config = dict(
    positions='rope',
    qk_norm=False,
    schedule='wsd',
)
MLP neurons of a small language model. Each row is named by its layer, matrix (gate and up: input weights) and neuron, and shows model dimensions 442-633. Each number is 500 + 25 x the weight over its row's rms, rounded and kept within 0 to 999. Numbers have three digits each. A neuron's up and down rows have the sign that makes its largest values positive.
A block is one neuron, or neurons of one layer that tend to fire together. After each block is what it responds to, as a language model described it from the Wikipedia text at the highest values.

L3.gate89:460461508493477447473461502468511485531509497482510529461507476564487472497491488469463486513465509443495527506478501489520468442500481458510494526476492472526478512496491511480532500501520463523448471445479520539510497497484460524472522515504507525483532527547470534511479517463498545519494501473520500493478533544530468508460512496501501489482507567540502482528497490515463498492509482520479502504492465504514530506451464474526493490505563512516503515503487511544520493488513513529486516508495475489484470499536520530494489507531521555548471490530512494478450550483450537498
L3.up89:496434512475507476499469540464497466539510457461540503466488527531486462505491524484508472488467509511457532514489532523492457488496535483481486528478526501512454545468500505484516539438524486481472481477494497517448456505467511513496501504501436523489511533475510542519452492482478500499480471458535511538541503502482487476482509523475508468490499506514480459531516459489474494508467522526517508499477492475479504516471458478443530490517528542511499486478499447550506458507479507511500487463462449493491489484544503484527554470491465518506454546509527527449487491451489492499
L3.gate544:475495520516502464488510522521522517555496482505524538502496520540478529508437442495506525490502478450470498526493524467490518509504456533516482478488479514476482491500459502472529454467519521508535482500524462523507501502505514481522523491521518516499471535533517521580519504520514477521465461504456507477508523505478485492479500521490554498486528471504540494531491528495482479533495535487496535485506493479486502480550504494541508503484516486498474547439518510452550486520474495503466540486532477485497583488491504484543483547500542481493548527503506514482486484506467508493
L3.up544:477465516520512442518523502511529493537479546528507512507487496482491528501482503477569496488526455458454478474424528514468521490510486498508500485474484536468443497485488459478475516477525505494526489477526480566521522515543484561473488463518469484481500496511503490536524501532492504488499481466460507552491510500526517456500488468503500543482530508491520490514486489536495509544480476511499540482505521509494524499515511470469499491492515511524503564469506466477525500511474496557460469493566495511550532531455512459520480534472491507499506471479487489494497493516496474506
L3.gate568:513517490494478506495540479488479475499497517538461506462467506528526522495513484487517506475466488508485490512540477512471543495506473515466539480454520500459479496472496515486471486480477484483506481482503531512484473542473503496496508529488477503507502483499581485523493514516509536524476481514499519483475538489520479502504496482509527536477507482503497508453489509499511484470494524483520470483479501554493463470473494456517537451482478498498524443457511521509455446506494472488505545501478507493490524509537542473516506500448489518481486514509520545492538473488507498532
L3.up568:511494522555454493493491544518558510498448515484517503496493510521526523535471497496511504483499477482533514523547500490506515443504465530493521514523472489488519474474421460521530505522500501490524480522528485536530508488478537489499450471502526508487541514473514476454474504499423499512468506501508509532519496496496504499476484445520515500465516487529557512544508475534525525451467479512498525503522528548528510493501503500497515492532496519517517468522467506477482514513465475505513480463474491526532498487463484508452488503488538484498512568507522483536483537487511510471
L3.gate777:505482479465508487501523513529492545503491507507457533422476494523508478495524522498492511552509542534487461500533530505496487481516532486463460452498452461528466510504528485492545445491498483496495444476474493437553450521465486496471483442487494496504510530479523528455484516513526490484457473506506516481548456506472531523506509512464508513514534484530485470482503520507524471508489499485508517493499488492528499508511514485525495492482487506513477465472511499510457504497458506493508544493519534493538495477465489496502486506513501479511488480506473508505477525465458531501
L3.up777:493502504460460521480508482501446478506465495506534510464472461536516473510514539473500498513521474528514471489500498492484490499501444499489520491535514505467467554503529516467480526483461482508475523526524459485481461504491519552476494490471440479483469483540511535489466534495548452492524501448511483483479476467497496495525503470515467516480502466496533518495511468481480472507486498495496544508503473498480453515489541494515489427517501474526487478466487516497505532481538507518475524487527449490548502490487468495526541486509523457431528490545536527489498477523493498519
L3.gate990:507510473533514497492510446497526536546508479491474525490491516520548564518553482531486493507469545489527511484525525505495537480484480510514534524504468490487497503484489551544554543535465489464522516512504511502514523478506539476515447489523518498471506449490466509505486508483467451500490473478475574522535472534538498496456505496505500476528529545504540479472500482558506463539489494545520511475522529477508542500462481477542480452531508544558536482498477534495506510486518508510459495495459475488500523471441555501507462472485461474526475527515538493512473459502456499486
L3.up990:514486491471516487526528489477566490480477482518519488521509494469531479497480479531494494511512509479483480541555525476507518432461520484516511471472528435479562483506511488485503481479541508488449493514486464518456529495517511490444523475492478482515516495455541520461507507490459509499520507495504489566490434477515507518490526460536517501533498559505456505522525476522520495502504497485484515505530501487513504519466514484502508494521510503499500438481519510548489451539513511536478495490496474501445534494507505484515510527504532498528532526515556480531491454491506573510
L3.gate1027:492444466532465472510482489491528495488467478498507504458499518475515506490474486495507447521500475500484515485482537485506540445486468556558504470508494502522473511510487459478507498512485533441517514506544510518520471489498546510533435502490491526495505529492584510505495503535500533512450542492479488475448463503501506545497491471505459498534476484496529518530508514518512514521519517518481495474496577462461497468494501527477520472486511503521481459462465484505493514510503545517503495514486525504480502482473518481478463506489468493507509491521493519509493494476490501502
L3.up1027:498501417523522468508444524477485480485461539530515478490454526517494550500487530480506476479478463524516501540505490496513539496469526490450492535500505439529473477513483512486524473487490519468501478439458510549493485479521503532482476499518460529490526491511531489491506505511544506527472520522509477476510511482468520488520505535505492445489557536459533474505479501514510514529491482513515463525520525520473498505489486489475472540485495495514494531490480517493460525514521531469503501519539533510483513508511506510501512464451442475507481498498467551528472510438508547481
L3.gate1338:503485471469482529508512526484512490497475469533483495462515502516525485463519529490523567484489468527475478492531505512508526474508496491485537492491552508537490493495520439472495496524499495499494492490499519545518487484462503493486475509498488488506484467483522478490480496524460494495478486498485514552464496528470498468468486517523520447477539501531530478479459518554480551487497538509465498479479475496494457496530448526495536513490465485466534471511498489501474460494499485516508508501475505530468495477488511516528543524482455481490490501532576505469529512495462477507
L3.up1338:488491496486464491536467443451531443506476512509439536525494455521517491494518510481497534514460497516445520513540520460492499461485460531461511533476488481475526504482473501519471476501500481488513504474495506504517502498515527474515498532507508482520504513521524484519511501498491514522455503498509501508492477553447512526517482525512460535479537524501510494484488491510534503535467494511511506498523476520520504488499505511516527460551493508524539473531527528515438494543469506534500523455522484525477531476488507471504534494475488521492538519507544490441501514521518514487
L3.gate1382:473506526507495459496494465506510423528472490523510504482472476516494493513486483469486507495498533495495516458506497428473499470495501506455464506466539496455501528465533474478511526509479514501471455494500490529485504508471551503534520499495475462510497465504501500520507499479486513469465465450503526502464498511481474488520518445524487495481474538459519478463476470526520522496503451523481465521512503399512492510533481500495542461531506493461494522468457511488524478488510501500555515518491482519481472504530501501515499492525476505477487456488526530536520464497490503522
L3.up1382:460493504456526459487485533490497468474500497475549496523511461499480474480518501502504491422485479507485525498513468521509511534496516457477454501513497506548470509558518509503488520516479495514502476478508455523509520492472517520465481489536520490512454520448459494502474492516480553493483524503502489484528477503533501508519486465524511466449494455540486488500501475487517511520469506538534498502504489477524465536515509495493520453512520485514535496512475484498517502531506515520481505491521479498507508470538504500542496485463490515509514501468548524527511544492452496463
Lead-sentence verb after subject

L2.gate124:505485479487474508488500476480491488529510503504515519460485519506455504465510510512519528522493466456502528519499531506475505482504456517473497507553495501484523485492526492512483505516497482501548497469488489498509526517526507513465508529522542499504475465498505521464499499488467485557463518468524509484514512513459460507535457453535480489471487522519481538561491580465495516470520493531493518505514469512478536523494441501454510471546515456544510439477520521500477523531514530551486535465531500518487501492493516488527451484488490506528533495537479528507496496486484492490
L2.up124:498458482488468515525478468486492523511507500509504462521494494538517505455491446510518469477549481480452463482493542515530497486502500517499493482541518537506473498489529484460508519502496488492482484532503472503537515471524476489476487477501502474472481475505517538472508450515501504508493531512517512484535465470452441462515538530495484491462516484472540527546502523528455502520510505525506500477478476493529508506477466502489533483524471484506493471498477517531498516513511510538488489481499557455475519510506515526513490520509501518496508517505514453511473481476458492513
L2.gate311:484496501501479489513498525501489497496492507507500503506502520514452494488509494435490475496542485429482517434489576480528538496503494501540495486576502521511516472508476504502505514516484468472502462460478434570524486483497523512503527481526466506508486526511505510492510520522526507516533536456542524519491533517501501495491513473491515509480484488519483537535474506516521542462547528519515493523474518458537507511543483518528490491515529512522499544517488468491481477482487461493530488489495497534492525498501470507492532509498504487481509484501516538464520545475504492506
L2.up311:468523529560485496501503489478456476488498523523517488531479498530526518508481507503527544501535436500475531428479489487529491500544507490491472465465509495481490500466492489514492512504509504475527496492504515527503550495482496505455524488498519499507483442487533541548512474511513532514496459473514457483495486522476486491523485484510527493467475560464508485486492517498529566482538534518491473440481532525495490533489498476501523525503520475495526447529497460500506512474461495524519499426508447509504463508504537529494523532487522523466525507483522486489514521535506485482
L2.gate409:483478465470498508500465535459496518476487462527506498495501513497514507526465457498520515494478503520461518489464482481482525490475476553507491521516511467459490501497480542497528527500471500526457476510485527510481496478475488519498519476527500549491485514536530519545529510535520546486478526506457469532447505542490508498499518479493491446510498506517532494520479536479504512458507505500500526529478489477478499474488443484553548477499509463524546537524453526512498504489486500522549525500505478471480457459512566509501497506526526497527511501504480521474468503496466561499
L2.up409:521493472471505481523493546453518495448501461505467490489481517456502496523488532478532529460471494517503482508469488503497548497524531466494459544504497467446491552439499538519485531443512514515470479486500496526461487493526490504480486465499443502516505504494502483500464496513496492449461513490494518598477505502529478482501499506530514505512470512468486472498460487493523495501475520542484503523495512483453507449459516484439513517486515486486492532520495486530493517510452498509543437531478520510505491477517540516501502513509516472522469435506483496517467480481534486517
L2.gate480:483481466483495516495498481520481518510513505497510498480461536483520524491479467519536481475488537495506488534520528488447469536462493451522501487499502465484502454488514484470494469499504559490549479473445511482499516471505482509503477481535502499510490458548519535497522529490445477499471524499501529525448509494491496544496523513486492505497550506449496499497503545499521505487474497464554497525522526531513523466494464520518535466512475520522508565553483541492492514509483469465501521517509484495460505522517500492499526507486563488501519493511518487521497477480461524475
L2.up480:558497500542511513509513503487508509521456453480506519495481489508507504493526507482564504447445521485480516498504503539492485488513482498483565482451477468528519500470521478530502499489553508445509457481493510457507467520507480479513499488506487485518504497489480481523483519474455529489480453471511489523486459488497502471523487474543515501478488513497508481489558526479493518496508520490506511498529505483464474510498519484480469485479513467540524444499492493526462516510499473509494479453496546495482504489489508478509522499520470486488516504510516462487506522477528477476
L2.gate540:540499488512568551512507527504500474523482505532504456490533499497521535508503511504538491487472504513509478524480508516495511527499469498480505452525500475546520510547522503512518472441522484505480522468496508504493479480471560510463460546481462504488519482488524481488498493501501517479485510513461538481443480553523561545479515489500473514473543479502583526512460473508493499478492509570530511516456521516483503466488452523464500494497461493482544503495482485528529496501480481491499526500491479492497488473479487484516544505520501521536459494551457500498533465454531515489
L2.up540:473505469478494489468475514506456489482538507521479519493444501534478542490524488507525494553472488520492544485513498476482499531489510547510482526509467460543524489516462518472511509511482486495514495486501477458528476470540515503542487506478536523477516470474461532513460544506491508502497507500507478492502518515504448490499480531509485486534436504473507458476516524480533518517515502468472548438488496508474474499487513534513480495481505479488452452481472494479466551479503517492525518500473477530469521479527508517479469476474488513449493523522564455433488501456479510497
L2.gate766:445477521502477545489499480473497465529512508515497472497483461512523519499479530510499479503452500492471543480467448489466458511546470460533485529519521488465549457470522476478488491476496465504515477490505492476482499486483529534486507521480526491488484543533519483470518513490524526504509506525554504510461504499492518508476456499466476501511524496516480506499458477523471504482495505534522502476503507532496502457503478501485533519478475515534558458492516515531499514529473484484520516505513477475528476519466495498509485528494488493522570517503451503480530514505500535464
L2.up766:499475416507491469512538516488505486497499486544463480451495483530493487478536458517528535449470525494492518510506487518522519508527532472455527507511490519560479538509491492509469506545463490485527498491548516497497505491539486493547531485477494480507522517455508512515527489493469518484475467469479531501483440487514499477499542500470465498523488507473504482513536460499484516529533556496522525488460493489514483500503493480508507498546488493503492519513466491533494530444496473494478489504492556502510503503452538473512483520460498458460510518483493525508494512504517509515
L2.gate1021:512481537524460450519527466533483471493464528513516507527546454545543525501505507500487508514502514514468526538534508516507475486487504503522513495482498462542443466516495486528516503499515493525518513530471497513535527522471519540539498521556471513512525503518504542473506516456498534432487482499554482507480490520514508538508502498518477489461542484461512538534519509487486482472488475522504484509479507499451468508496454505495476455489470451492511472494516473530503535524473508541506531477521487472509544510522490502503477490483513520536502483472458501485517556478505493513
L2.up1021:471493461501488509480486494497476496577452506514497515464496487473493508481503546534556477521477474461548557487506556506484467491508535481480492443512487491519490512482507471558535488497478510522478450448498536543485514479491543515508538519511533474464524475479499506497494432468504477524476486499507513515473448503482518455521494458506479537496495484506515512509533535493537475475486499517511476449521533477504491500549525492489500504524485445452510518470458491469462525495487460519477525465471477491520502511503509478497547490476534537476514502465467527481473512489468489482
L2.gate1709:495433504532494444497489508477492493489509508469545490468533498503516498494512488478519470516478472501508520532497551462543501509482495469521534515506491479539492523518470453521494499456481487467506491541492491542447495503461502455501507501497491480460473509456474530517499527528510515454549521547507520477508480542510486535461462507508504494460521473532527521484534491499516477469501499475505494519444486485520519465470485531514480471481481468530568503499482496481482489498498516492515540521501506482554554532512482495537494481490558491482480480488530522492497492479453524496
L2.up1709:463485501529535507515496458513481507517434518503530502470534493504483476510517539493506477524524500491481500525471491520501500540470484441501503507501510485505525496517488448468479469499495495476489473530453495531487475482504481519537483553522472437493478513502474503483539523484520473535500536491545528518454519503481473502482497469540457474490506486520531469517485530484453497478491501520495475528487516468524529481505500495535489505528533509484491471504476540470483495536502510488498488523515500493499557506462461491472516521479508521506536460519519521519521509507440523514
Lead-sentence copula

L4.gate1636:495482487493521510515494494501510491485513504482544507487519470431535521548504479484492502512512507479473491487491502498494472513496513504529537537509522492515524488516462514486534536534458501467471475465523497496487498483474503507524512467505524514511485504539484539507505520521496513480488538564491475520467519543514469545460486494501518461467491522531493524541496514476495520497515433513513506490525477531500513504482460471495475487485488475481507494532477500484533489470501511464483507433502499487454472508528544516531514527527482493557541505480469510474491519493484527462
L4.up1636:522517532477499542511504474512493528490482473510501518529525489520478541524496476511517540499499516500504518444483501492479510493513487485513527547516532548464490479504507465470515488496535495494537433520486494480503545594533500510492464504515460512478536519524523464478517474482464512514484491494512482505559516482469534451506528494516487508523479525471482543500522469544468499530514548499531496476456490505572482472482489505487528492488508496519463515523522517538533515497450467485514495524500492484506491494491485488496518487508514494509527527481534461495510488503479506517
Before a named person

L3.gate162:485504490486495480539488502556527504497509475463561518485483531523517500458481495522488486465510511454440521567508498529505500498499464514524487498497535541501490505463548533499493508543473517495536486510475545545578466486489494511527516486508475535463518466462496515518501515503565532486490530553530474483504492481459475497522508478507503486492524512520535476539457522529514478493490453564482502491491509468446550478508491485483508524443482522447521547486509485557519482506482505509474484487511481480472507553523485512525482516487469468522500482472452493484489499476474494488
L3.up162:466488512472518542523465533504528507468528553507532522520528494464481497490486533505488504552489489462485510521548482510548522507475512479483478512508485500507516502522524497527501512533556510511487494477524460517447501523503451507501524460495473470435459529519508497522479514519507487480501490511485465497483478507489501530512511531521493509520473468513527435481481482525500507533462473530520529512511488496530480516436514503516455529449531540522486514468476503511505511501480512526530518511499570489482464474484482510499516520537490517539516483507501540463486539505508476492
L3.gate270:491506479468459432491499505502500459502493529513433517484492539542509556503517481510504508452461545508482505538532476523526523527501466518546457481475503509512509486536530519456462489514491466484493475455528511499485480528516519497513469453502482500478492492453526509484474512490477486540489496513501512490443485503487512468523487507508499495533471496488481517493501491513538465493499501519522509542488490479536504499461522514496489493512486473483497456480501481500495479544501501506476509518496507490492477479488499515522541438489475479494475498530524536558515461455448482490
L3.up270:517490521496457463491531475500472474534476531504520499479512471568510540504516514480507466493487469483504460514524532496508497508542474486540491476509505491481526491504519464504467507510511448515455494502503500495520481502470443525527467505519520488518489525460444488449476495535503514494498519513465498512517457483482489510516521545501453491519486502525473573537505493468522490484467464509511470532459482517499489536469455509531528547480512503519484512461496478521542480507478482497483524510494497500478467546513491479513504497503534513519491525476492484475515491510484479521
L3.gate436:513461453512514491495449535500517530459482502504534531527477498484495529492515508496483499473469526487502489509490476501484502509520515468506526482490526489520486520520506462487532533511503488509509461551474551527503529510504485526469522485470481543507547499499506541520466455499500512494494514494443549542487516492490471478485500503490487471532437472521511470469519521493500496489495528530502460454506470477446509504517507495504500467505533501488501492490485500484515533574482492435513519545491465464438476485544533507513506487541503483543511485478498498507511499494459525532
L3.up436:530476499521441507492487469492524507518480475500445523530472511490480500504496509498547493493447515474529507504455504504496496521532522491470443518508516547483489502515472472489522500529563502480476514497479501511491481498490502509464539475489501489483519494519484502497518520485534447470460486499547523513513489465505505478513516473481535484497487471452494507510480509529528564523476488526492515512547480493495490512556544543513516513526485479461537491522503514486477544514499455511456481529516537494499538488506477525532553564493462463524536455468486485515509563536445543485
L3.gate506:502490475545492507503488500531468528501515427540516527500477504506524554513516478541476534490492523497483481493483489492478490478506461502511500485494459498476503437487508553517514543473539443542487482501503534533509474491473524497500529501504528503531480483528491528500502467481512515535497485467511473510500524526499499503514469514496562521486516512521549492481556550513509473516495532502501502527452496506490504476556444518562532472504499518509505457458484564513482542504493514505541545507462472485473480458539495496473483491484495503492500484482482526504522539526457508490
L3.up506:519452539511489500528490491491506494517515478459512511466473525446497537518546490509462537516547500494473524493511518519497489467523485473494479489497455514497512459489522541471502533496525444528469491502535539510494484456514503499517505504470526487501477498491467520510460454497517530491476493478494515501488489527498523516488452543495579548462526496529522484517521523543514506499504551513510496497464545540518514510520465503459488506501545503519521454475519471508520541499510483501518479487464493493519468460516525528460531509506514509499495465485508518515503550494481473525
L3.gate737:510514465484496465508514523512483515532480492502484522487501501493495557507512518496518505519479501478534537507516474499503487467504512511507507509520503506492530458505488527457512467503453526450505495487520543448496502497486531456535466489513463516497489491464518479499444459519524494533492467475492524501502512510490471487477436521496499539494458525560526505481496532546573496553495536523527449475461496531529475490501531528516507465531519452511525439498489508469510487494498528511523511498464470499482464483487485479511501493538536497506536530471499518503511536493479497474
L3.up737:524492452461461516498478476473488504534491528509508524509488487450528534506501498508523473477516524552515489512483503513510503487476497484482569522493479456525532464520496546473530493517517568492529489508486518475521516476467469489471516503523462492498489462504479543482464490506513512520488494447508519537512461496484506520489479512486516495482447513502509527518492529497525527528531506520520509509459507529452483493510538505491533539501505492515511432516488488502508494517523482486486508490511506542448494521501493473475504503537506517504585535518512508532503514503461461507
L3.gate896:540468518454464506504475506520510504452488538538459528520525524507529477530506479508565525494504529515510458518448455506559480510551481507490498513485507498478551499478502461509542487476524531504479500504530471487522495541472469477491479485460495498505466516534496478513500521495470494497524520489468517467513476443487497556535504522512535522528493470533528556514523506497518480503477471523509464546490492512480524548482490515520510530475500493511519503487528521504450494524537493552466508527441506516501514514498515511526513513526514484512552511499468574556508518524482509471
L3.up896:500518496485439457521488514506518538510520489440467502512498472490533584483480522493501524520529503516495502497521475487475536494515473484478486532461525536482536515471511500494522523540456495512475415485539454546532498496483511526479523512521497517514470529489500514487506465501521483466519540535518527520475542486504485504445499474486495507509484519489544501552526526490512502543462499569491461481480507508476525452497514540501526486496483505452492503489524510501539525515501502515438502527503490475509462547546503439512458522518470485514521481529475484477508472494526497499
L3.gate1491:488492464491507490484512484485522487471499467525511505492448528485514497498545505503507549507503520498491530516503482495464489502454516511514511541530506473536497488533522503487481490494496482497474464504472520493518537473462479532500495533493553522511481511472488525539459471513482498502471522509513513507503491521487494513490457487472494506477510500534500479500496521509536530487467479527509508453492488520423549510471496516515520501508488503486486508514446491496500489512496542494513522502481465522502500510481551489487499452525465456509426490479474501521492458454496525476
L3.up1491:517496468475537525452486513470477481536472494461524484465513560474492511511495519511500529506518481474536502440494482478479495535519499508518469506474499488500535517529507514442515488460492537466461520496517552483468498465505483494520494545508485497502448505529466551492496515468475509513455508509547467526476475499472486553493474525524560485484500518487471472498528538519466497516496491491514527508458552467500509531435512526525502506502499467470483464507466498476516537507539491501451503458475490559479498516477554468526474471489548511477535485504513514489471490495491530503
L3.gate1588:497490510467494497503507555529540488481551490536499559454534475474508526503499486505524547470540497497488492531485486526482493493493511505499553522513499531500494459500513502510527549539519476482447486488494502468474491477444483504488482455491505525495532542506515472493486471522488500490465511538523481531474484502506482471482472443497573507524474548496524453491538457524510506518497466495484489484466446515491474495487520452477492504479527495523513516528512510491458463466484527513519497538531496514474518496509554528502473473529512509534511490484432495536491496483487512463
L3.up1588:513479488539485487502439465524503496519510517519502506448470478466486509524495469497495511520497529506511532543493449470517501508465487520454499515496512510505574489526461525488497532526526500440540518504498553530517479515482505487484499469498479513505505527478496521499520517478509498505507540523518485479462499524467488488489485485488522475463469498483499532502506476490530543508478499532486494544465520477501506491466511519524482495508520539421483498525516528520481492487491506430505568479515500478456499493500508488511545486509514506533519514497492456513521492481493464483
Communication verbs to recipients